{
  "n_head": 8,
  "d_mlp": 576,
  "activation": "geglu",
  "norm": "layernorm",
  "norm_place": "peri",
  "rope_fraction": 0.25,
  "attn_scale": 0.177,
  "tie_embeddings": true,
  "extras": ["capped logits"],
  "beta2": 0.99,
  "grad_clip": 1.0,
  "decay_shape": "sqrt",
  "batch_tokens": 65536
}
MLP neurons of a small language model. Each row is named by its layer, matrix (down: output weights) and neuron, and shows model dimensions 0-127. Each number is 128 + 24 x the weight over its row's rms, rounded and kept within 0 to 255. Numbers have three digits each. A neuron's up and down rows have the sign that makes its largest values positive.
A block is one neuron, or neurons of one layer that tend to fire together. Before each block is what it responds to, as a language model described it from the Wikipedia text at the highest values.

Description: Year completions and ranges
L4.down60:133131194147138122129151125115113138098137189084128142132094118185202123111103125179114143133147131121115113103081150159123125171138131117134137113130067177139111102171143144105079105106173161145147152173111063118134122148158075136132108159142135130139094139106116103113173141117100133089141161120142123126101121121127107133143120128144115134131112120122137103084142090168142134130141
L4.down78:147099132135126144115107136129146154151119096136129147151126118102099136158145147135119096096126134120145116136113137083125135150142150157137106142129119124193151146166135132103126115135114120151132094101163114147115100119136155117146122123140162109100125109109100119136129117157110118115096156114118123108120120141152097149103123161120126167163144166113134116085143143130161136122094
L4.down167:116143124124128121128146126157099110127135156108103098108192140132144114145109134078115138111130139121157114135122076104086145090154143167136117102125136130116101138156125136136068130126146180107081125142122136140083163096154100138097136155108111094158126121151127140106125153114172132145134146152125119116114114163138151172120139159128111112113119114163148153109167146175109144141131
L4.down183:165145110129092131134105105121113120126197113133102130150089111077136109110171114135156147131098132154101160134111113181126099089114124102168085160134138079101137098125121122120134140116106127134131116054148172123153176147117158128110144144129138144134090147135142149150135106113155083113123148115126119168141107138112090145095148112129136142105135114159166160163103138159139138127108
L4.down195:125134089092159105133160114093094058108162080151144139110074112121131127133138116142152136104092099157068110163160124162086132145103135118115117078131162159118165139121169110152153124139160135121119154142108138148088115134108136151091157113155137129172179137122114149124127139061122167101142109133116141141149140120147187109140120128162143137122108102124090129146109140080090127096100
L4.down209:118114089104142123127106138165163160072163137121103163108128094138138083117118109138129145140085174134169155141122165130104139099167121097107114115150127120123141138121126111122153135100125148127115126136120155129142152147108136147107098135115107126123128129147135068101062162108095076122118161140111150143140112097138180126111081109093116129106114132134092107167145134120134167162213
L4.down215:135127087139124084104140096137136127080102136101119125116083107118145115115158095154117134103106122129129124094114148139126140083073149148109153090152083127117123151135115133138161158117073130122163147127156139135118124126088116118127128114112112145153116121122154142131168153136114101101139162141123147180139157111131152147129087095129112146134132129137099157120126124137129116148162
L4.down218:160100132131151126082169147146197136116112150092146138125142126106107114135139099112116127139081106125099124126120135143106172188154122123102152130141113162115156129117128157140182120127118137132134143124102104103140145119133119076188143135122084122113139081119161073126107181123052141119143133106112117087139179102099100095136120120160131077142139114152148185124157118133143139106163
L4.down256:127088160140119170138153162132128122139169152176139137122115136151105131124112138181120130104114110120110149108155179129123124103148133137126132128107138145139107096107149111122130141078110148154116115134132175137146139086157096081130120132085121097125123119140124155146088133135098126077123123141104102139118132100158100119130106140147120111133154091135110159122145170128148086124072
L4.down289:136128165124146092113134108171170105104158120130123120140174159138119143136180123125115100105140160136136171115150129109126133127174086141172139100092106113169151121156127129130149117137145144132072135110052165126134132155139142109119120133114095096123099129161128130094075128154078084110112125127119106172133151129140123083102128173117100167140151087133167138131152111147173162160104
L4.down295:125182110126056154095161091135122151146113122094112140087110152149124114092127114139131162106118136103136147158158178145148110113124120152125164144150141121114148122159131120134139116131129155120131047173109099159134146123097142128156112079102168139126145077124122062132120145144094113133121151107096095141118145145119181144170126149137125155093143140165135109121135103158118111139094
L4.down317:133136125120120152179130137140137118181133082138109141141159100154108140140133153121145120108116109114100088088163189140104112124133106105100116148094107126183133140161154109130110120135119130093140135111117118098119136110132148138095111116074121140089109110133112082134114153131155123106145126141110112081129137117120131157118146090122082133119087108125157139119115178111168186112172
L4.down418:083119148136128158102142156099123158135122131103136124148132156052180136158086195140116110123174107146094145158111134118102155156122094101098128137111143102110139140164124086149088148121092122094126128148147114124117122143148137104099121127126129143137143085137105145087135108157124153100144136099112130081105119135126080127120151118130142118121130155153141112123139122130186157103144
L4.down475:147121165109139127099116099118091119156153152113133110165096141165091105135109115134136141180114106122122126075114151133099139118122112119178122145156177120114148169140148155135169122168127127148141118113156082107151110135153088101144141174145128178106102132122131122137133097078146126122114107088112154105124161106116088155141138120082104150118084120117157120141096115146147125142128
L4.down506:126085147103153125125167151137128105170137141115107096161120172112051127120198113129123102096127150147157166128140144183109107139105123102126128130104162117153165125157145126126153105143105088120127120128146141109139108148125114120139131139133083099145146128168172137114073157089100134132146152159139147096126090122095134099133150140110098130118142131185129120145149106109135135135116
L4.down570:154133113144096162094114147150149136064135136135139109152164103145106163111125125144133121128152157144145117120155096140134110168078160130123108131119114129125115132119108096104120132168098134127148153119159107116139142150137087094160160063090159175133108123132136152162122130148102102129075122127162154118193136123124121075150124104143119115134140118087111187127095169119139146161097

Description: Year final digits
L7.down449:129106111141181114155194158142150127128144122107101126108117145150146115121023133158112154134120117133124154106147122122122113087109143123137145108106153119127157134102125158138118130176110129122108116142127185142112128079148140107119155173166124130164135126163111146122088142056177112126122150134094144151122130128120145115112089130112132109135110130129122108136097112096122151107123

Description: List item line breaks
L7.down37:122125115158173117136142163159145099069146151134141102151108105149124083112177122085120116100115130092152083143149140159068150108131110156138124107163153133155129142100128116123181136131110118121100108134107131107140151136079091153129169136146127161147122114087159102113104221096089114122129082075121105118092113124159158102110128157150091138099124171131138161121158149125106113153109

Description: Year-final digit tokens
L3.down57:111129160136105139165130130129140178084163097156161117061147113149160135143174143102133157167119122120111148101140146126125112124163111107162143108143152147170159144154094125137169149073141121164113113108114165111128116126132118128156159147087117169081104132156154147144145138130108118116153135115127116112113109112121135144137116120123115111110131129131120180157124114139136144120081
L3.down322:125128163133150109158122106160146124140122115148156089137142127117116111130122162101148121161140043170159141101115142117096105128112102114143132105119144106106108154128193158128151104165151164112127128122149148137126137101158119144184089154124118144140091150137146142113106130128125124142114142143158103163105144092138126143169114107099127091151118131097171138121127115159114115173089
L3.down337:109134121121142139134141099114195160141156149136145121113116128135128133148178099111117162173130127127170106110126138114141142175140116149165091096094169114142161111108128136065136113164169085116144102111096119087122130160118129127165140104138150141115135122182147113139155126117092112162121098103118096120107103087120116146105090134115107164121107124099128120135147104153147111120088
L3.down434:115141162080114110141135142120135120156120104150121118116128111150122138130132126136093158158130119112124135057116183146119103132126110110105140122083159150139123173151105142109135153120148109112171095130132159102142144108139098111179135109093148123141159153157083120126164177119146118125126185145136102104137156121123126170093115143122162147112157116116148169087120138117151154153096

Description: List item line breaks
L3.down101:156136099148169141134100197153111134096142130158145110109085142128119101124132176098093120135146091122169115121125061127117150108125164111079094096147123137063136119088162103156161125120145136114133165123153101114128149115130124142108143121148124072148123118103094139110094104115112149127131152134118108134103074138135105130097127142141154132086102122143092133127148156147096126145101
L3.down307:111127149152196114155106154143094097096143129139088082146148139088101115140145141089071158154114126150131142073058120132138139134156146126130168128106121104135123185109120151115168125137123156160192152139137157166098154115171122085111130136166147112158121137091159093108151157116122094117110126120116106121109101133122126116135136143107115137077116153135102159131165141107117136113106
L3.down359:126081095146193101154123142094108136099133147139065117175139179086122120168137164059092132111142104158132120096076093105146143125118113118132136125133132122157148165121158174135150094133085176112147106127138113157117132115151112113117130113118136135149130186098134098102133157097095135086122122106127111126143141119151135152136121108120129147140142108128106161089140079128104172160121
L3.down465:094166120139146170120127137139148152077144128174131107112157151121096126119096130106122095145153130167103113098076143129091135120152123134117156073065139141151128156115170153121084126154167098132141129147132147134125157108141152096119092123178120113115130139123119112138136134138121127134096115116139144116118106105128125079136152143148127093097105189095110170147174146131110139114119